Weights of a small transformer language model.
Size: 9 layers, 6 heads of 32, MLP 768 GELU, vocabulary 704, 4.28M parameters.
Architecture: no biases in attention or MLP, untied embeddings, attention and MLP in parallel.
MLP neurons of a small language model. Each row is named by its layer, matrix (up: input weights) and neuron, and shows model dimensions 64-159. Each number is 128 + 24 x the weight over its row's rms, rounded and kept within 0 to 255. Numbers have three digits each.
Before each neuron's rows, "fires after" lists the tokens most often just before its 100 highest values on Wikipedia text that the model never trained on. A number after a token or word is its count.

fires after: "5" 16, "4" 10, "2" 10, "3" 9, "7" 8, "6" 8
L5.up147:147123138159096122115165112104112128118158183105144123150116113145170151096134096133134142139170140151153161080094079148157114076101092114130149103095155159113117086138122091142140109085107144154144127169133108189156127152100133131153145117143087106098113166129119110143175159123103117158

fires after: " w" 20, " W" 9, " le" 9, " h" 9, " m" 8, "ain" 6
L6.up283:114099093130105094115099118098095110128150160119140124116091107111105146142115118155151134143143150132113130107144122179147160142113080088091143116120112136190139120145163162139150118173123162118124164133162162104123122094091096130136144137152129141109132127109109112121132090125160112122

fires after: "y" 15, "." 11, " was" 11, " h" 6, "b" 5, "r" 5
L5.up24:130142121108147142127102120103115166155137122080096170141159120138096165105098152118133159153108115144095143127205102109155107110155135109129188113074138136155163124117072134130099100160141100137111158102104105097125149077109144126139143106098126147149134130087146119101121158115130113134

fires after: "en" 23, "ist" 8, ")" 8, " J" 7, "up" 7
L5.up2:118137109134123148175171147148132072125148136127134161109121124140077139127129092152098112113109161124151173132130113114139148108092125146093124126128123158176125114095110097142161109118165150137096121145135124104140133157117161122111124145115104185122093160123121132143142115156149130134

fires after: "e" 24, "z" 12, "k" 6, "m" 5, "ro" 4, ":" 4
L6.up638:090118148151163127149116104119081098200142106146143111160158123141163145118093149108115122141113088140110155117161129120083140127105109161144123099108123080101135137137137134169131099101155164086125117139101092104124116127144141145125103141133114170127137138122127155122189131160132105133

fires after: "oc" 14, "ot" 11, "ec" 7, "n" 7, "c" 6, " S" 5
L6.up134:148116145127161101146174157157097131133134133102109086099113174157114131145122097117090152130075105111096099105085152086137139151132093143178105113154106114144138105160131134170176125144179151151132112091129146114169158163157134113130132124161151133111111122101128128159095087126146158165

fires after: " one" 22, "9" 13, " the" 10, "ome" 5, "7" 5, " De" 4
L5.up750:109146139080172139127122118156114139119112120105135109136110101095099151159103152128169141104079146109122127109080153092093120129131130177151147095123139111110084123133179115101138126124178140123135135123119145114123150134112123101148162134126130144113138139106097182088098160111130162083

fires after: "ter" 19, " United" 15, " un" 4, " C" 4, "ol" 4, " G" 4
L6.up220:125120106135157093063058078119132125163118101125118107094101120102143131143096143099161150117131125116136127167099147120100159117176150101136147102127119187175133121149116126153179138100124179132093094065127121147126138120169121114137112132125083130168122122135111110168156119119152148113

fires after: " |" 27, " the" 15, " (" 11, ":" 7, "-" 5
L6.up511:127083150129130093111125141094117163164163114103112097115180116086122129137109150120128132116121130125134123194160080121166113115133122117116121140065143145132083122135138124156154099136105116137120126148143113104132154101129151120122126115135139149107096146150142099130155137140076133131

fires after: " New" 19, " T" 17, " t" 13, " the" 8, " |" 4, "-" 4
L6.up568:136126146131155139084124090128130169101123128122166128114139120117178179147114110153147117122118119116152140162174124100126150148140128105164141153129142156073115134162094139151161146138090128082175173099154121120087135150132134139133122139147178132137139111139116124099137133111140153119

fires after: "\n" 22, ")\n" 20, "ic" 10, " " 9, "W" 7, "oc" 6
L5.up180:147107094122177125089141084157146093064102161131089132119166113132147108105123105170141138103140108155083125125127120132148152144107133117144078114156167135136140127126128152140166150118116174164122073103125132092181105134103125139114163109144126115142160138108127109111123115122124201169

fires after: "al" 13, "2" 10, "s" 9, "a" 8, "x" 6, "c" 6
L5.up208:103140115094123129125161125135112147097152130161152090158126082151119119142110140136121126168115132083119132124142150162133119146101121068131095188116154158126097121097115123132073097101114126129121134129117126108111109176147156146155194146168124115149134139100184136137095126110084130149

fires after: " United" 24, "l" 8, " Le" 7, " He" 7, "el" 6, "ich" 5
L6.up135:161152166151136111140170160120188106161140127138134126121146098143116101151076109155122202120154136087132158128126121108137116157128142116114163142157115120117124089119175113123106093156095128111134131179121141106119120100133139133147083120143116142096122122103127174172090122087066138116

fires after: " re" 21, "re" 11, "s" 8, " ex" 7, " pro" 6
L5.up287:088135140114116139124142129132163159125107179097135139140103163134148139123086104091145108129132142137104178078092142121120156111190144124105094138120128144103141147101135146112092063086145137088109081129109136104097178086103106164127135144117117117106099131139140122139170100152158117155

fires after: " s" 15, " c" 14, " was" 12, " " 11, " is" 8, " C" 4
L6.up225:102168151130149131139160102095138101119128094146105134111132140144098123113148137089138165177161125149100157131184143123151120121082146125162134140160163105129121123126076118144159137158165133141145140104121138141096117124102158076102121147166133125078120134109140144141144133124131130123

fires after: "al" 12, "ic" 10, "t" 9, " st" 8, "ist" 6, "est" 5
L5.up307:109149112162117138139173091153135127083154225137121107115135154147118144165128169111137148108145125143151104130131100147145110142119169099131124112088171119103078117108147139122121096140138106129152143128165120104137087165113108087118141113109090128143117129101141118138146117136089154109

fires after: " " 35, "ill" 11, "4" 5, "c" 5, ")" 5, "7" 4
L6.up672:098150093134152117107141136100119130104122123145177129106087148127137112102123126123116162110098176140170137089148122127157120149125125118134133160175108104111079107092139090139146162131135178155115117121120149103137134098163155113151142124123159128095178115112143091123104163141133125097

fires after: " m" 33, " c" 19, "a" 11, "8" 10, "1" 5
L5.up459:130111155111161084106119113102141134127140141123137125164179091134143099082138140102112125176147126151089136133152134149132117130146110158093138197121118134121175123089128163123096131085153089113159156103137187128130172118162128088116145104115115136101088127142150157123098144128110127159

fires after: " cl" 17, " l" 11, "at" 10, "w" 9, " W" 6
L6.up615:151198147122127143088119106124140127129170148111094133114133133128144119143136124142134105114157104113113111132052175147109112136124167155150130104136134152157152102132140102162132142137113125162157127119104147116173075134150118125141131105178116150081121123133080107144146169139131150090

fires after: "ro" 18, " pro" 15, "re" 7, " pl" 5, "ic" 4, "ch" 4
L6.up587:068145148115109091146116139133153153118146174082151134141101169147086127152123174152136131139127071091097151134134129159116155123159134130157136099128121113159087135123152130094116109147102145111118113147128136060158124128104109113156116112114148121122127083126124153141146128095147142125

fires after: " c" 25, " se" 18, " h" 12, " the" 6, "ol" 5, "9" 4
L5.up409:099113111093139148110096133135152161123160112062128089111156113122137110088128180123145145185118147101132104112156081126133119139142122146129150145123154137099153070130162100138108147145126117116146127166159189116079114121146129104111129143131136109135136116148104117108119126147137153138

fires after: " p" 18, " O" 13, " P" 11, " the" 11, " B" 6
L5.up232:097164132094132107165108164136142142174126178099162113112118118125195162144155135099090133087132116134167111144116135141094069110160108118140120102105101150111134153084078143120145149117116143154112149161100139101147136147124135137141131135115168125097183124117112117161109077148148133147

fires after: "y" 17, "h" 17, " h" 15, " he" 8, "le" 5
L5.up599:145128146122122119122114101118105135153131144162117118156155147139137084089083178093118159165165129135120136100128123120161142157129123110112131140101142125122133124085156091148140134110108120140116108181099102110131167108117146116172140078104142117121107112136109126096157129156097149104

fires after: " s" 23, " d" 15, " a" 9, "y" 8, "ay" 4
L6.up368:141127136110146140176133145134109154104108120113122130114157109119109092097140063117136094169112095107157111131151196137164106146138119129113105131130111141126132110139176178104111112147144153128165152093123113111134126159110138107135154113111119071118146143112152120144144118129160106129

fires after: "are" 13, "b" 13, " b" 7, "a" 6, " l" 6, "B" 5
L6.up370:095110113140168117121131148119162054144118170133133097160113104164153127120137084100090140135106126127105119078128165158158109153109136093144115104130108122132115180144124142125156111129130164153113126126154164128130137105112078150131121156105101112100123114154116101177114155097139110151

fires after: "y" 30, "," 14, " is" 11
L5.up519:105100129133126111103149102125143100111119111095129118157114119114086156134099109140123120141176127144133163068158087120134150149110152105128113110116166116134117102120144083085073191132161093100125097139106113122126160121108135116131136147137159133101134154137147106112120129146145156144

fires after: "all" 19, "ow" 13, "c" 7, "g" 5, "er" 5, "al" 5
L5.up375:129164098168144144126106149175100142101133159114124183120106080149109125096086102144147125161126118127186101130100137153144113122090095105128148131135133116126098128114134151176135133117136142090130141161142144127102145144180112132055155107151122086128154192102117152112088129116172127125

fires after: " W" 13, " e" 12, " E" 12, " w" 10, "c" 9
L5.up469:136118096154148119104132167117134147125135119119089153118119112153130140115106153147135134138096124118097122126115151120132106120202119097144147142131130138121112134110135121167127111137152128133099152103101127116140180137113078129096102157072143163129135126134133114108112118186115095129

fires after: "c" 18, "p" 14, " b" 11, " c" 9, "oc" 7, ")" 5
L6.up482:137077127171122103090119119091118137139142140125099124113110097146110112120077130080148154133106135105167138143108120153171140156136101192116121104139130095147125154149142119172155113151117150170151136119105124144100133134115141135155116132188177119123083128144140118139117165110103169135

fires after: " Ch" 17, "8" 13, " E" 11, " S" 8, " an" 6
L5.up87:054119136137175095113143152123146116133137132148102156148177129151122141105188084177105114144080117084125112136109134110123075152105128110123118140137145110166119189124127131135161158149131117123108140140088147141123124105119087140117141178121133144145146116152143092106114145126149154149

fires after: "en" 17, "ver" 16, "z" 11, "ost" 7
L5.up225:071123091107162142147119094163087107120103159132149147120185147144152133162145142106147149134178101121132112147109108127096123078112143134170119112089149139149133089149132160125148122097116117079125126103100123137130146120127139115122148141139122120124141110135159140123124094118172166133

fires after: "w" 24, " cl" 13, " w" 10, "qu" 6, "av" 5
L5.up731:150143111140121126109132124126100102110157094106172189154109133128116117185154092079081131134143127124082172128116109184107137156150121093180115094131103153109125116136117120144140120109166134140168142114113107110122139132122114117135096137104074133143141105133112117153116137149134125134

fires after: "\n" 24, " United" 12, "ic" 12, ")\n" 10, "ime" 6, "0" 6
L5.up312:109090128106139096126100118077139131142125109112150124126137116067090123138124107115151139163135145127113120105104095111167121155127135113152117111110157136158110107142147108149138166117146138126103136156153161115162101220135146172150130138151132150117131145085107137089147157164115127156

fires after: "u" 24, "it" 13, "o" 9, "t" 9, " T" 7, " in" 6
L5.up502:135129094158186133146102175113140124084155127143135124111135102134138168089099094091153078145121136114135111119116074117187122204123122144135115123186133113118133090144155144129134141127113137156139091148148122127132102109090136124118127112143124091083095068118144120124135102087124154179

fires after: " " 24, "." 13, " at" 8, "ub" 7, "b" 7
L6.up355:104136145106112137105162102077152082072140163141134122108136118115163156123159156169158157119137095147180152146119127141124145140151097114165150133133118119105108140098078140181103141121104132164145118102148139169152148106132136135101130123139128141140112123102162079127119108115092145095

fires after: "ons" 19, "c" 9, "g" 7, "ec" 6, " C" 5, "es" 5
L6.up199:126180129119086149094131198109158092120136169123118131102103144162131087154106157110133124149121113154131126152091124153121144111116094142137109108136135129133136164108156129149168135149101098139116157111108101091149116139103104163109104131101151073123132127080141128163115171133125104140

fires after: " d" 30, " sp" 14, " D" 8, " Sp" 6, " y" 5, " E" 4
L6.up22:176158140143146133106116104135121143157122120094137132081151077131129129090154160115151112118103114141101142135142135100119112148120125090133118110083141107162124150118191092130138129111176103115108097151159121136159123156114116127116120133101142140106135140075155133126107172181162121154

fires after: "o" 13, "y" 11, " Y" 9, " U" 8, " d" 6, ":" 5
L5.up309:122144146164088150136106102147112173136110148133150094120124135110123112114115108070136142105104127148093116130108159164161145172111140144128094158117114127111094127111132147103185124145108145090164126113122156123145124108126118077147158123089171126141152093070108104157100125134087140115

fires after: " " 18, "c" 9, "r" 9, "p" 8, " d" 7, " ex" 4
L6.up116:120136126144117101155150130110091150160116125153128124142112098107113163062149163142104073131115124150136108112107106159160085118111153147124106111115136136117102140139071107184157129176140114131092112183147135110118147118182151145152118126145086125172119124100162120167125119148129141110

fires after: "en" 18, "est" 13, " of" 8, "ar" 7, " for" 4, "ag" 4
L6.up203:135180116132141136142147117116130116135121103169142120136135057092101143150108155178150156140153122100169177123132131112103109124103131084109161131140117148137113115143140110157126154121155124105136120134132170143087093092131076092107115157154144212115129107124126122118114111096131160126

fires after: " Le" 12, "e" 10, "es" 9, "av" 8, "s" 8, "erv" 7
L5.up736:155076091114148094143119162111105127113129112108117158139126128139142134115106130117121087080154138143090148082131152141118172129119135089136150123086122112125151119122167141147119113119119137107103112142103175152158136135102078139110103139128137123115146125156111177177130122114171130141

fires after: "st" 18, "et" 12, "t" 7, "p" 7, "0" 6, "art" 6
L5.up236:139146115127112148150152086091134136124130092086142133124125096119132129162158096161143171160085186158115140133134146108176136144090128138171165136088123106140136127145107133116137137097139197139143132099122128112155176154108114150158107134131122148154120106152098112137131125141126152101

fires after: "us" 20, "ol" 14, "r" 10, "c" 10, "a" 7, "z" 7
L6.up613:162146168144145132061112135119144093150150136139170129122135058089132125089143134118091134088070132131119116085125143198122124132135137147121111125154122093108113094124185138114156137111072150172101133103125142078111132115095125110154093111124112093112173140104145101147163115103121131148

fires after: "1" 26, "ab" 15, "b" 13, "qu" 6
L5.up420:129142147091121150129116109138137097083175090126174143146135088165162102139124157105144136126092147107082138177176117166139129116168073119123150103130106144141114130160129164106122140155133080126161113130134139122161094091125126098181091126072142171154101126112136123140106111151160105110

fires after: " r" 28, "r" 22, " D" 5, "em" 5, "c" 5
L5.up170:137083140149109083105142112119124166109146189108140112112132135169080129143160146145118154135128123102129156134129140165155159143163138104140126071143136129122151105094041113136141093160142104134127077151180141119153163152107111116113106136116111141130161130117123117162118105128130109153

fires after: "9" 47, " p" 10, "r" 6, "c" 5
L5.up337:120119114140151106120099130155113125144118151129147143156184123126108142110096128165127107161100144106149142090136101132147115091130111143148161130121142103077104098118142114127111145083131150127100137141102105118090156118105136143113158156155072124111145089133097072159144118127117160146

fires after: "a" 17, "b" 13, " Y" 8, "ub" 7, "p" 7, "at" 5
L5.up436:119110126124144111103125133138127118098163156153145116142138118134153099098105137143102120144101155143148140120160148142145139178128119106161157114105097147136142114130088073140124147159110132123117147102115098162138120114125138128204153151156114127133098129121168117104118093082136134145

fires after: " re" 27, " c" 17, " Re" 10, " C" 10, "c" 5
L6.up154:125128129142132141122185133112130133140117176094118085111126140126127164138141132108154143121136135128123160140150117178137137138111089103107131141069160111114077181084132127147137139149137128152126112157146156148151170163107151120131140097169151131123129134120054116141128118151158130092

fires after: "r" 13, "oc" 10, "c" 8, " a" 8, " v" 6, " h" 5
L6.up563:144134126085157144098154194144120169147103120140144153104125112109110151152139143156148096143148179132110173135122088128156106152124160123129122104129141087109110125092132116151138184137127129101146134072129143121109145154127133126108087145093129121125147104110128114119163115124108153125

fires after: "u" 25, "S" 9, " st" 9, " b" 5, "4" 4
L6.up531:134161123137125118122177116168122122149143082138156091110108109196084108131159146155153137104089139155082084127133110136116146088136142105121115108090141124119146137179147144156126122138146138112078154113107163139124101113196100122114124102121141150119115130136175105130157114116130154141

fires after: "u" 18, "4" 12, " t" 10, "t" 8, "5" 6
L5.up378:119143123125133171178112128127129144106146108121112117123127126180130139130136145094133124140128130140068108133113103112179141122105178118110130151154138111072123143145144144141163132118158126166115143134134128178108092141138110138130151151159121148109131144112144153120114097117057132114